{"n_layer": 15, "d_model": 256, "n_head": 2, "n_kv_head": 1, "head_dim": 128, "d_mlp": 1024, "vocab_size": 1024, "activation": "swiglu", "norm": "rmsnorm", "norm_place": "pre", "norm_eps": 1e-06, "positions": "rope", "rope_base": 10000.0, "rope_fraction": 1.0, "qk_norm": false, "attn_scale": 0.0884, "bias": "qkv", "tie_embeddings": true, "parallel_block": false, "init": "uniform", "init_std_qkv": 0.0235, "init_std_o": 0.00428, "init_std_up": 0.0235, "init_std_down": 0.00214, "optimizer": "muon_variant", "lr": 0.00924, "lr_mult_o": 1.12, "beta1": 0.95, "lr_head": 0.00524, "grad_clip": 0.5, "warmup_steps": 200, "schedule": "cos", "final_lr_fraction": 0.03, "batch_tokens": 32768, "seq_len": 2048, "doc_mask": true, "train_tokens": 250100000, "steps": 7633, "dataset": "wikipedia_en"}
MLP neurons of a small language model. Each row is named by its layer, matrix (gate and up: input weights) and neuron, and shows model dimensions 144-239. Each number is 500 + 50 x the weight over its row's rms, rounded and kept within 0 to 999. Numbers have three digits each. A neuron's up and down rows have the sign that makes its largest values positive.
Before each neuron's rows, "fires on" lists the tokens most often at its 100 highest values on Wikipedia text that the model never trained on.

fires on: "l", " se", "f", "t", "if", " s"
L12.gate498:576556581543459450544483479551502512554491470519489503531481533400488461435627450453546532522501431455515565561473427469534538485452541457513591499549520558464535570456475548573526564501457455555493538484492536473510480563497435404471421489458575552538502383458433451475567492535377524465
L12.up498:494413415509507438486485505507510594534585507523506578497518537466561501403442458531504510476476360504551554478456522466548465531433425478478378498585500467465445553495485562572517512455435502488540425513527593392550398562511535488617487536447510470545476555448555460506499511545548519546

fires on: " in", " de", " first", "."
L2.gate667:503499459507486471474481509537503420540474470439481509539544483498520525556537489515436473527513529576572475474468520500486539340470512497461519511541557570502533406434505480557552437522484545473543472580544458563546544434510561457548461469555513483521430516567407502474498452482463519554
L2.up667:488431563437553465412541538441570452551506523511567433527505527513471474461465507526410443511499504578579468493518422492409524507457438504462495437501596552472553499428618540590599528463454532535496523545452488583608550411517461477596470423532433471544421525530427549549569472484478513524

fires on: "u", "am", "om", "w", " ch", "ar"
L12.gate959:499523493525427539409489452565455451507581452456479520486502461452504511461600571569599473553479499534466511544497445479487512494508448520518492601509463512457486467442480473529447507543503441516519494475523445530520484484522498401543454509565601438585434438581494468531503501479499550497
L12.up959:501505549444489584379488445498498456559542577511478395511503556388470522491621534486462468496512431498514493478516534461563555558434443569516437499463488552417478444482493430429480506564484464560494419483508465517426494507404468545397441500449556507474545465566487573553512438395451457497

fires on: " was", " is"
L2.gate364:459507505502496494440421570453538532553551534454548576491528451480520508430459571427471539512523499475477535424459455485432475485475396484527501479556480684543538510479565451559378502473455436482481495525501606537474407470470553530408471566453474446498476594568484608473439440325511475468
L2.up364:436527537527494494428383578478525571537556546490546574467511442495539530478516539486469549480483494440453516400453473517460506461440416461460473475587494633566573512449556471588429514509500471527446516523583593569435420516456546542416459535512398461491490528573514558508409514345524481439

fires on: " us", " 201", " can"
L5.gate523:517568457497542573413529502506586527404450490529496547468472488561504441508521588545455462477538555460505414472611511636578546527503464418527495457500461565446445464476467490549437565547528466499475590502609520395475632436494498513477505479432495482453589552543535506482476504486596518499
L5.up523:493587424544609534492503434444525560428444543527491506438509511518528538450517547483437500449471530445485412498537506490573555527515354483504513470484465557476431493572531509510482482508543443549561550500623508450540559471511559550430493484520573459457583537544523559527492536490542494524

fires on: "ay", "ase", "he", ",", "ion", " time"
L9.gate200:485462501442505640468547491497535458456513488442558508490509462534394536574557522504458547490493451501488466459473478494457502541459508531471507596417539470477545487482457492487481506497521551500471461547450473439460557480425492547509561493412411491436544445493521540529490466610474492453
L9.up200:496492526474565464511526469510490477489437611512532624502475474571511523533446479517536468417504461502491487487622442548585511553608518500505538520520508524471532580516483600539531431549562562565469539536435395477552515481453444451515431503512491537544450495518476455476418462473482442421

fires on: "y", "ay", "s"
L11.gate140:450445511564470529559495467459588446575465483473522469524454533476583513447514406408636391476494392472545465454486555448469426527454479485534527459443434438593535534510525502418502473541522494647510561530430505410554525497536505448456486497563378513582470545523510503489458544481458469436
L11.up140:552553415479488525463440487575463501566433454516527491490525466465550488519470616489593503503580415468420519519503478541508430526516559571509539412532462521470466529510489531444512544495572464514546486446560653496579536585497486432492534472464442532560502539528461491410495591563472483581

fires on: "g", "ad", "at", "ar", "s", "ab"
L9.gate579:388466413529465569495445529461556472450528440461511502518476553557581460468554404429446416469424527562537448519455509497596459480484487530622595547472544478473505510524507514512423520502551418495551528496447553437455458497452492451489398567411464493477460493513615525441488430548450538452
L9.up579:456505483628543466523474458485463538466510471503461575593518537539517436474503477470490521421523469546486547576512483458537455502509326527595451509561469510543497587539524521412533487492565566551531542487540585518505495475500514552589476487430475452458435525509471387511412416454422485557

fires on: "is", "ent", "ant", "se", "in"
L9.gate527:455555492477448531450503456419504482489566437547440450444522562509514449427371508455514496488536461475517523607513558542487495476536415570623558508495496497608442500535411426437512526555496482377515553508475528518484427554512516514482571533466483525467392510431483445439519410522484490470
L9.up527:493476559492568511504552480490512567494554557484508583472481465521455488482488507467508479631472439486565516554534436538505470460551585496563479468507502577513550509485548544470517575571489490466489469533518475574478433589485457562490402508555495461568618476401487554490510498559462575543

fires on: "\n", "-"
L2.gate686:548447460558517417469506493487487427478580533389515549413455540493463459504484443484412630541493439491529566489540534381474493478559523512505557475435484404481537424408493447439514494362537470471539523404525424515510528444558479516567500504556510541555451484428531595542483448530510436440
L2.up686:453441456557553563526552539518520421441539448492504423611488565467526493536549450511486466527460433418493527433584585481479560526524452476561540508518490451525534446457503546469437468443565505533536517420523429455557536426573456559552445528493462498574492494497536540550381515497570453512

fires on: "==", "ail", "ly", "en", "ion", "ay"
L5.gate98:421399466434636518595464523402489529433504486464520451533526494572507470582542461513525541449615511477559499473552477498473450578484527526506562535595572567463559493501442556466528493560487472439409574568479454486453577475455472565544565502449512523467472554434519513463473510427423534463
L5.up98:433405480508564584584483507400485502522601465485513528410513496488551401527471447524504435423574494525595537517602439497482481570543497550462530492548594510558477514462444536457416519611470543522425461547511510448505525492492434509550559523482522520459452475488426455516456509486492549425

fires on: "ose", "id", "ess", "us", "ced", "le"
L7.gate156:452509583522561498463460511517507592520567473504447468425527414551514529521451580583410533551440612350508549401532538460512519472556496464483532553493464472544599538458439536558459588504589403507426454434525514492535409461482475550456515439444490515464469476502433485547512479512589553528
L7.up156:612377572463521573435528589497485604484536418558464409445517402435596467448420589540551481581429453516434562530491504456466388522529547491512475492391476522527522550531446600518534507490560434498481586464491505604498409511477526551450461526446539468496535428523520552452507554420497542480

fires on: "\"", ").", ".", "te", "\n"
L6.gate1005:562472395462538562470485574551489560511452476522391499437455542532535372477546468586428508526470558399491453518504460463539530529579517569503526433498605547538584449466474551599404492535510445496413527545610529494502493490479556519487528549523446438492451424492490500400503659486558593462
L6.up1005:524440447505566491465501509507499475536561413521399562504507518520532440489502564602425489516462482446459473589435497425442492464542432472541586420481555448519486431528437588592427509513442457514399512558526590502507566526509587557485511542513441547499485459521544481403511632519564488484

fires on: "l", "any", "al", "ree", "wo", "ther"
L7.gate500:493549473455578551524490566536544458428551481476429570513448488539523599519551539554485621537480402491484544586572464509532424508491452548524556533478546541472466471465507531413412585476422494518515534554534477549533445536437547525476475591510582506491478505539465475464522554479497487531
L7.up500:573431575432551596462379512525478537441503482516399527536467474422475503486438525531518554544451448492458539556540437430482417470439467560454459558507510498473500495469443464481520549475434509523489507471554480491369514446522613460497564539518570445502545480535532465524549569425554489474

fires on: "\n"
L5.gate23:390441466466548558510543428480519530458609429421547558433514470545418589534533578370430568465557515483437430505525529482527605482377566480460510508510499460576520483527563431515463520460477514443434567470535482548526474519505572429471484475550537522487627379580533535491574527476466512508
L5.up23:451418434529590560521417375429479571441543527460459562486485492549465555467530616347443531519465514475501441501527546478561553493391544496501443470572466456502467517557490427439454530407501456459513549524524526556527406470427497487450407576524487493611514466456523448466458465495578531483

fires on: "\n"
L5.gate806:435510517539565522485526479435568537482535503472477451513504433517516502506514486466431540479563394522377438452419555442551503525473576450579564465564473514570522556497501536541456540482621507466546494477552525541531434419533478538513483470548465418495497515534531552532506479494553436477
L5.up806:485503466526571575539581522481516575463449482479510397529491553608462578459559492521453438515435478514513431487496445449480642563468458453541514492464500482538558563513486475443494487505529418470578548509516440503573516472515531511585421468462468515532502509496531516499550509459556441442

fires on: "\n", "ury", "ary"
L7.gate145:505570439430483483443532486525545472513485439552555454536405514474506475507496519498467581479471520601493451509468558543594522562430610486431518484480472461513530462456560473494549569497468524534489608623486438575549524458450519480479497443459516399484526523479551495474521573664507450456
L7.up145:575511503451450461459461529485534542490571427577497507465507420605415486412540544545515525464445520534451537524442538457508434548459520414604480528512470480512514526465516534571455436545492498514596453482474445467504412571501467522525527398489459564464516554486449587460511461503496529528

fires on: "p", "c", "\n", "og", "|"
L11.gate417:481537533582492590492460476471546493516550449507466526490556492445470464399621489616471477489579478559540536512543478507493514519463494498487435444514574521438395488460584462469600504519571516460511527493427458482551538507491464491488558489480468544548481422340465429447480445541457390444
L11.up417:444514593494535426498434496561456504500517441473557414494556478505481548474540525464503603491592620549595554519528517442453487450555564446475544422480536472531554551503398443484471498452525506533547448537462510550505479493578484485521475521478522504460491495444552502459475594500517488531

fires on: "m", "ed", "am", "erm", "em", "t"
L9.gate704:509441525545473476471440507490427522459533478497452516529407515508376484373578436632501465520467504597505506405553500482494542404519530514420483491510426514506548527535536508468468450433506482493498514487525446534536527510481477411541537474560530496599510543515492548430482512479439460555
L9.up704:388529486568490482416440511488456474610525462515545424398513498505541495552414502513461439523463481512430501548443552496522469530438453425436533521470440482446494562530495463474482384579560466554549515524492576590522523580566498345557464493608510444440564482504476605475449502427459463423

fires on: ",", ";", " st", " and", "ro", " m"
L11.gate278:538414433443533466631510432533495448505559516527511550481480583452457461510544460504610509470538528504501522554423434484513540423505406537473440494456532465502618478448536467519476494526496400460482470493447347488549602470510543436511508417575487542421529555522438525482416449411469576504
L11.up278:438523500480368571482456552506435573551513528515634498510483450528466539522382485457435593524470558453487386379466459542500484530478433488451447510463533526451471575498507625511416474508559476543638467557538535478496513457484524524531378544521459509496524547567507508442527483393570501455

fires on: " of", "ury", "y"
L9.gate254:457584485417485408479462562506461487464517496547556541500535394481499524439460526608515552572507568566517389422426503459492521465444531460394518469444518465515510458419567538501603523481581468427507577494521412485558482451484482491528484550504574450514548449483656428453439505557463481450
L9.up254:502454605558457486423575533421575497464379491483470550442458523479386384488515491495547542496487590501441448572541469494583511388376512428516512553537525503447477464544503448533400490512475437496428494521506478482523506509492550555521491489493474544552414566438502461445542458435531511573

fires on: "th", "m", "s", "g", " M", "ac"
L11.gate526:471472509548347506468453466502436569439418534465566499606550424524459536502585523439459381489445561471545501539480476531487470524549437475548580427456443493620501415515481559547554504471569475585444415571464568508438502436580479527552451469455512521496545506514540532423518483506569420492
L11.up526:464543448565507539480511499539417508447499488504521431474500541567477455569523477489490493571598465505439531510531510441529532514449386443521495485596485515475508494562499561454504458512605592589548477552503493594587462494426467468536524443481595516474537485481496492438592461448477485527

fires on: " and", " &", " |", ",", " to"
L9.gate733:335511495506453601549548443505516494415555476518474555504501529495570452530567486484519522542486506559539464468492574501492456428475390495485480589528463505466477519441455430500470541536539436507563454424498475470424504514498470535504466582520543428435523462584576434461534440461535497525
L9.up733:598504538514422558552444552496500541458581489544612453593634467528428495447440509514517497507492514513537401436528433482503495417513426525462460470550517473495404427533413487478491484470566429529581415463485487419462479481495557476474450508432514574440555484451480472401387398396503540461

fires on: "at", "il", "ver", "ro", "emb", "m"
L7.gate285:508536537466488454404578448517533638413531459608558524515516537487474452510459569477486522587529542571525386449386578490364513507498558539588574497455516539475546431600488361494478481492542452494462503533371476427558533440499479513489540470461493471494519532519623566488535472455526552515
L7.up285:560560554499475503570468484446490528441564428553509505519404612516508487514504577485521481525415572470532494498460507579510578430485470550522485487519487551500453487586481459528545593505528463544621492549541601509477526506502551566406475400481392521535456509492543554492498493515433617426

fires on: "ate", " rec", "orld", "ec", "re", "ent"
L7.gate974:581454457495551482445548504500488549569493509481457545560509487451458646540601518472503556543446509476382453573500480542428536457479428525544483507517502448507459445477509565450500514515450479476586451575606471514458445509511461475488577473531529434438456574505516501565592549537422453481
L7.up974:471471490524451556481507528513575567513434545560526539476457421516553498499438552468542449555441416530504477528471396467505515545489491582522534483543519488545479526499484471491502563560522424453488534425640464541488526493461434495489589546565483433673547524507551535534484520444537506471

fires on: "d", "and", "ist", "overn", "th"
L9.gate520:484521537523491516416596512441496550453578413439463489436495511513488525597363402470476413447505510460482535502557531457529578455506530579554535457586450543489534473447539470387501439486486513521543433441489489539545554476507481474518402491573370506425566481589475490450464435511418505544
L9.up520:487470472486537472475549493506535453567460435396449475480434540511544465530541567516477471445538461516582526419512402536486545439533549421485353556479580505506333553449524486477506489580544461524490413404421474479491435566493552499450529458512487439471483530545495566559429494497547451428

fires on: "ent", "ic", "it", "ch", "y"
L7.gate421:487492441523507558587617521581402426450510512584457443460450513476566443498487525521558606388521540457454503533555509595457498510489458562505534512523558538433476532533541478555512580522555522585450456533415381490500476463583548499560503417550453470464452485586472517561462498486564446447
L7.up421:480418453448457536538589448475498495433512514523549502477661544507567504436524505491535486469514573524514479573546523534560550534524517528505441551501461574531529492554601415495508516528574553487504510435512431553462426514520541496519550496551429481449503589650560557515596413467507392481

fires on: "\n", "\"", "==", " they", " ==", "y"
L6.gate278:542468500464506442507510424426579550515518461582501498435501485541425487488456545459544531626562468446386504573476473457509518513514545445544475552511586602533497511552480492553388551490496462557449436426596558556499528564553491447527471484487440472572516478500444601453514528501573631428
L6.up278:508479534578579487433598536543447481505577472432387512562504593488451506467466500593512511478487468463519516467456440511430527549503459490502567511497597508509540464399428501523524457519515392505404513491524523462507462609466549520468511534480528528507547506508500444400456556481515491465

fires on: "ill", "il", "am", "ur", "ind", "ess"
L7.gate708:528515497460419513494481486470459499405504537540505469515625525488486538419492488512497458577495457485545419484428560462554457458475444455516434465549419547430435482546517574569510427481555520432479513503518453523482499643525573408547455505550534545519492569569465458442516568527599556539
L7.up708:507464470554475444618432528420497480505535613529514477481562585547481459477540524616472511573457558517579408493499528465553501481537565468431391519393454485535429482473536467554531496534502506479465489594524481503528552520546425510464417470438585530511553563529564483560501544468497435470

fires on: " |", "ist", "|", "ary", "ar"
L9.gate305:503405419472440470413578398494459468533487558510490428422509433481573601502523584512536518519603453453462477564534487521506493422485452572437527486553511442556530464434485492544532573497473458593544580491536450556554506556554422519413603445519527502499531533566429502519532540516445457507
L9.up305:456430499398469494437484518572537508564523505519485433494545427441595513492493568471547518544498551473497547502430492541492495417510463516475544523582644394513495480487488465529554458534464455566501506626530410594450511466497462468505491454453496494509511550595422584507543483552461535484

fires on: " an"
L2.gate93:506457473554491506540595478410463465535556520578505573563553642443472430448551535473575547482577496523491498505471483499468572547471537511543552496567462542514517504561493507522534498453494507487541483548424396457488476500471488476535502486575424523450492511466518520508343466489547470519
L2.up93:521493471528604537404503553485457381555456538455511445419446512511454472481410518523504526526420397475428557560533404496557423551505574580469464497601559543635570552484471509400502587444518539492551476527526464511481444492548392377625571529460502595474479507460485447437522503564446491539

fires on: "\n", " is", " was", " an"
L6.gate657:615413554431497525535499421509407564546616536457483425506562501464517508534472536486521518477453496544486560501567608430510513531510493510499459459488532490560660411492494468475556504448478481432495401468507496470546532471524524554443447477561508409649489473476531461475507505450527473531
L6.up657:527453588516502510512494432540425562545524527589490443474578536498574521544402444575503440495500513485530537509488489545524601520516496489539466440517580602488618372495525518468458461580490510478440453483477478498531628442460437525531441458431410418550575414428459536530572505434614445470

fires on: "ang", " ag", "g"
L5.gate633:534467460506481542523492569524559441356482509359565501401547542351538481456552507508478591471492491427468510592563523596546516611543510531482466470523463573562513613503575509427510518504528494473507412505480554466518422535464439497593490564440576486518496489523518502448529475556578441551
L5.up633:544522492490473516466483437537531477502465462537548534361530537512385476542507493467528464588541519442476409462414598496550488545430613553538506464482547538508474489472514471462495444467543465480534487573440591486533422544423495535360510539469495397477455535434433452440490430450532548530

fires on: " was", " is", " =", "=", "The", "\n"
L5.gate38:495470523413524549423435411431407561530501583476455464406583480516585440443489535471550476496418564527546514430525397434454499507569408493659437544510589521532613423473557433452510476465491433497479568506489529497429487491550477451550398565491571561541540569549534498600432432470575573498
L5.up38:527477489462570541388433407490507463555505623441481509471581429523544419473437549432505519525384546472544491480492460452476484463550478497609419489482574547502650474486503489516504470518501415461473602477460526531392449470472523434544457498504471559607531466493527600584534504468558511523

fires on: " up", "ed", "end", "up", "ing"
L12.gate248:494370478468432461491499414488464449471493475468489433517530508502536513502435565477509540473470495493532536466538452537413519487609442465544473503529504595476480569465536458464507494474490537519540465620503555491482575468459471524427507448412567457506518428500591492471453493453447422543
L12.up248:515464489529527460425512516548526548496466556506536570463525438502537552453454446484453475422398498534471479479516572393501538565468498464546569512545465527526473370470508425482482486529488538473472457461417482609449510563500511388457479437500503506469461373530547468529454443506471522503

fires on: " or", " as", "ion", "uch", "vel"
L8.gate265:520467560524448560499499515466518567547471562439418539499535479506414550553582455524476589571400492532466519434525565425457430484424500537456479437506456422517477548411501534458391595493563601423505452480561515417498446407500538632456497477537497525444484522585430574563502391425489580496
L8.up265:561530496487451513552481530398468521510340381471497602545448420556472418540503548535470562565514568475449554476621491499460486533524500510576485573456508524574500467550511429580479488511520518610526446430500434461459374591517484518427487445575497467582543511488438541547449485531504414477

fires on: " off", "u", "op", "ff", "vel", "irect"
L11.gate671:438565407572580468430522588430542546558486508449541444475455595545548459537482564526512505541547522482426530537492534450413588414492424502481567466444521364460428506501453457514476482541571465602521515497531499516528524410419488543461489478495571437436523484534555482471476510515562596516
L11.up671:475475422511491347507530468487523547549529558463465439528495532544557423445483463509448559483546495470462460596540492488527521605525529520524348480429509400489441534505533515516466480498503520449444451444544465546495413543511508566441462574425585418481364552539513511451563509541491575466

fires on: " first", " comm", "irect"
L2.gate836:505534447494496523541593490529516473529456462456581500432489503417488594578478506521505432519566539514516528450486534513439496573576514489417511476560401499557507492582542549556505504552506566631521481534521436612542525522548466430529440452498517516566528473534487413409510471462536424554
L2.up836:520556507555488460459489527557468469535490480515421501452532498435591504454412577433465504507537510556567506524492455569428590485535528510384413435556475525476463526492498543570548540418530569482536550582455448583461485534487375516562447474512485485580522500484436475479500479476458425535

fires on: "ic", "it", "end", "per", "ine", "ark"
L9.gate626:558464437533549512443520502623426466513508461512409531511544539510525457473473474497555478418460467484497486539503532525543578520462466551502555526551506524480527479544528490533578412468497557574522491445484509529517492537504540479501438461567432468552447488510438463444429487507579434572
L9.up626:513413401478439544463564515581482491546551466581375564393527366535619545525538522512562556499537529523480560521455526490506502452543472559547557518503509488487577540392521497543498512577474475553466426533470542549464504509538477524681434552524362575498505524577605481467527483514571529508

fires on: "re", "ree", "l", "ur", "ent", "ir"
L7.gate356:596470532412544572462551506501542571519501540546475516526488532442457496486480396325501524472498392515481499574432400567527523517485583527521487498574547505449417543503595480462507527521510481619486492589549573568449507537507554489579606506601459487497522592634534515593441563504421533488
L7.up356:482481498564521405590512474480499515435444477482437474495516472549610515451450436482542547544472501498514473507487495425519499508620512522579476498493518553520398573497527380479438569414456494498416450494518483545475473434497569530515584466519520418555530579512460578479473451530554576453

fires on: " as", ",", "l", "er", "or"
L12.gate508:564491593602520548535441532498510497524532480512382464464485433453537450525470496486533494372533490475497515469463382467481425547389466517483506546513578466545506460515479480540505487510496450490481516473585389497488539508468534512443456422472415527468388459526565460502465509507450397517
L12.up508:446463481529506513510502511538475519477590496602526443476413458527444422506537498499450520515451412501577437477498392452513519529458459561443437465513400491525491453503459454508462544435532434545509520545456390500621594545463476481398537489504510520511428561527497490527474410520554476479

fires on: " \"", "ing", "'", "ab", "qu", "end"
L8.gate169:528376499518521557456481418481435494472509477580560553493456555448563530549524559539538553489490521505593501561540479484472448489549513488504440534449523582469488500479546577507505550517532470484465499558551534493393487490542445528449565509426455507527562420440450452440429467554518378548
L8.up169:563487497503493479511477493582423455501527441545496476457498445522461568471580484478457454456505537620524483578454580520529546533496490465539390523528409494516582562516538516481426481537588460494428537502574533536461530466567603500493475503367482555476563435520562500504503457559527515497

fires on: "ld", "all", "ay", "ook", "pl"
L8.gate170:466504535499542510519551495516481459493421545497524570511444461471514456550513516516494480438479475522497479551531603475428448520503525487484596447470458401677510489431479499569403512462529469567441399518385449474514448440518427440501486545487473502513473502488538398507465440495448345439
L8.up170:591626531450569482502538562490446479543548519486463508484546496490572478469442437472541538507457461452446460525503385588543482440481521463438463442516515488518490541449462455484527516465521470521490438485546594433583581444511461401536469500537511516443494481501517414483459513476493510579

fires on: "ing", "k", "if", "le", "ance", "t"
L9.gate472:491504565502478565488502498504523658499474427542501458602591531439555478501567505450476402518465458457537433536470481475393506500411529523418574529586549506453476536448324450469453527517519424478434514496466445478514467604498477575458443510416539435502457506485469387534540562465550404494
L9.up472:592502465530541489488476566552497478503593507608515538529474440485528452481448506509431549538511455401494486438417458553490551513527555546572618525583497543476518501503531504559440466562421542520506507506540520509519477546556627611507444517492451500560460568475539520532429476507521548553

fires on: " us", " or", "\n", " and"
L5.gate884:530557462500500579572474542491649534488588586399547495568501505527477536555543525504401441458546567516516495478576444547516407482496424467528499520430500589525516472491480543534460574516499461570457482462580534500444524496542504478490457514490481417477550437521486500418505542414537461492
L5.up884:487528470449462522574460503535624559474503586469606475532485501483500580551545547501430455479498528438502495467519457473497440479514410527578469485539489626508481452417514524569408562539535464584521480466573557498525504557508554472437453502515536453503540377541453587495525523418574501592

fires on: "enc", "ang", " ev", "olog"
L5.gate982:449505478490480547449545557501573445503477608464482439449414562499473522517515529478564463477589599423535466587506443514535491452470549467524556459610497485507484577490471520440511411593571511371489475509554538487518465540501438589450482549505570544415486478381435516444501505578480549554
L5.up982:619495523487482572477581464462540505572532454621498518508448487392434461560497485430498528589535546485551468384454515484525471459427522470615460521530474585512551511561521486553426531496460452455578531508485468393552478539484545480493525533566551498485502441442466594511534464602485567517

fires on: ".", ").", "is", "enc", "ver"
L7.gate375:554504409481537519537433524464472498549500440444464522490511488492589498488588560544499469568478465439514497507530453486544532509439453609527520454520564444557413521400542531458466436484437346535508505480471505491566562405551580580514503502487542618494520521536394510544469501580436546543
L7.up375:482430408508568503541410492483485454536459518512537512554441568454531521479433568525601537576457521408514429532474552488441534562567486462574593487503574502485525523496413482465442519505481540532399410491506496430529435491489568562599489478438465436552441437560545574451459603522544503531

fires on: "ed", "t", "ran", "ent", "ut", "on"
L9.gate216:500479453465511493417483554514496531486534629476477537515481524429492462495631421553466490450505516434432520540481458581536403438547497501551460515463515433454438588526500525472536515466483521504431353476495547508390540434477576518528453526480490444455473412523550405504472480571360417460
L9.up216:485449528496486484537393414484481486425591494434528478519559517472504534447497399386457461524469543475564467459563560549482528452456615494425459436529438454495590538448468467416521544497490479515467481522495575479403441478514473561520511508466455526398505491446478525552480518467519478509

fires on: "ife", "on", "ay", "amily", "ang"
L6.gate992:489583469497472529465542529541540505456386444516505527435437585515430501532482489510435525540466490462489488415549429466479474546513522638496567407543508476413537582494533414423484509519433486582539509483482517462512483512418428518408594507517528403493533483469497490427559534494513460482
L6.up992:439538467468507478455511517496495510444435491515561538400431571515479525499390507462480566581460468550435490377512514502519425456459510619468544456491541502455547521500529526461411491521407472545511473442450586487529477514466504535391604462484455332453544494480471546445575507501518473572

fires on: "op", "if", "\n"
L6.gate577:490479554518581508438423400486546511397425542494533529540460380542612509489497512552494581506541585523500491544539560468512549504477516499583468395461526521501393540461483502529479556491549469505520553524477503490489525489547546399489550461533525455619471424438580541502539431502476536565
L6.up577:533555508451490478464506487422558518534376516538509529448530469482470538557494554598425416519449504507453487461466505509533569488505448470513426440491405484433477512444531553414459488502553430478487583522448510464551558428573594540516467521473458537605441584556539453520552547339545452491

fires on: "\n", "|", "ee", "or"
L6.gate359:433494465487423600452518468497465658460492546514503450537586452429553545464464527450507490511430471534508516520486537524489587542500550552483504589497489578572571489423434476390429490434494481467462510548405444508603463449486439526542474484522533465477521488585588487491469465377529538518
L6.up359:603512488442435501438552491394566583575574454535526508505527507431453583497532536542463461565541491558583452483594463576562528508512493493463471565419480529558482466495455385410427519434446520546447471535443498450598452487497525493532509581536538456454537522509524503446515474514530514577

fires on: "ree", "any", "al", "ir", "ost"
L7.gate109:584399432604565582417574505489460498555508633517362563500570473545442539535509527453453650504511490499426499479530455437541508469503446449576516464480485534442418444498463462560442543447506638513569477457514461500486451670490553509509659499474517483529507576549457447501502469380467584531
L7.up109:600470500367491541507424511535471517430580482577469580556615468426534562417560556552505556458513500498489505525549455493566532597491484583454548536570497475474434504470437469606573533484421455572504564503534579464416467488405480558463484429511469489423452580490489494539449571465524577433

fires on: "ist", "om", "or", "and", "il", "ult"
L8.gate412:517499506385492564517510490455491476517554432419437618525507432528615517586479496584518495536474460497509506536511535489500500392513550333537423472539476478474460463557556553556513522447494538486544501494487450505525560475494545459507478522493468553519614524511510387440364566473414422550
L8.up412:466520586523579489543555505456466482478541509478346547488448508533524494487545506495458554568449490543496498494532429518506524465434603378434452516476550436507463542455490442492456462415545561534474474543477485492412459389453505460500540554534479500459468570443454496473516514507501402401

fires on: "ra", "raph", "ter", "rit", "g", "ch"
L8.gate832:526532480554582517497561533522517533489495575506514472490444513496467481491460501530491559475511466587501571459533508553470488614490595523541488604416459504476551520477533493530640501534574460469513515484504529491417569538511459397399400529508485464533486492594475442467516527518443491547
L8.up832:548424521486496417497518429429569466476451605453426472549451553398468473496566596539559527490469445446489405481501562464484556572492568488524412447532500530457523489462515580617415470518582445528567535476459505487432502518522567445404485488485468507459526587481618476513509461490398445499

fires on: "ed", "gan", "orn", "ased", "ent"
L9.gate498:391498497476531477484479447471536422478559523484564520529448542546522452399491539499542464545508445381532527559513426522563531476542495431652441520594529406404413483565491507466417553539440538514450535494490556477539476509488600524484428524509409448510433534450517517475468561526460484508
L9.up498:443455506465498409470510425415559433463522456505533530507482558549485482444512487486503557548520515463598607474562511561486556465573552453517475396583512519477454562574471534423591540493400541500444507476481617508502454516506506528454474457508433469557531553410568516529454473504514425518

fires on: "ed", "ing", "ated", "et", " sc", "s"
L12.gate1014:502416502524556448563453460446454459459524497456411461578546506502589507564548518479479523448496572439497456609513534530477521551537533590588516407573451520492476539560513481505625543479500483523454462549483534433519521555467505608455412451507426541489533487543527546448451482457481490525
L12.up1014:474446517513608443521425536454514431467497495463528584520453592428626423508491543376482456393534532426489446556480522489504570509515476453540647553488439509563454498580580523414439540580440485554469482549515457487485466587428503447511503573440455563452570491475492507521473454428452580483

fires on: "l", "at", "or", "p", "ed", "er"
L11.gate633:496519477534486551566460454459529610572527541515389416487436460461571428559519541467534539441524421496468507504497464480557417508544530471503574525374533437631524454531409512512429442556518471429453546535529542529426508425597529409510554530515429501482460484558404524506462467537506467538
L11.up633:457426492431497576548421518450498548558680460440495480552518480605432401547429491527485440496474437590555522444448404485501467443503421493435587540497481507499477533470398450543497567565480427530515513389495528594519496510562395518451515478583427490535649530545514476508494528514504469405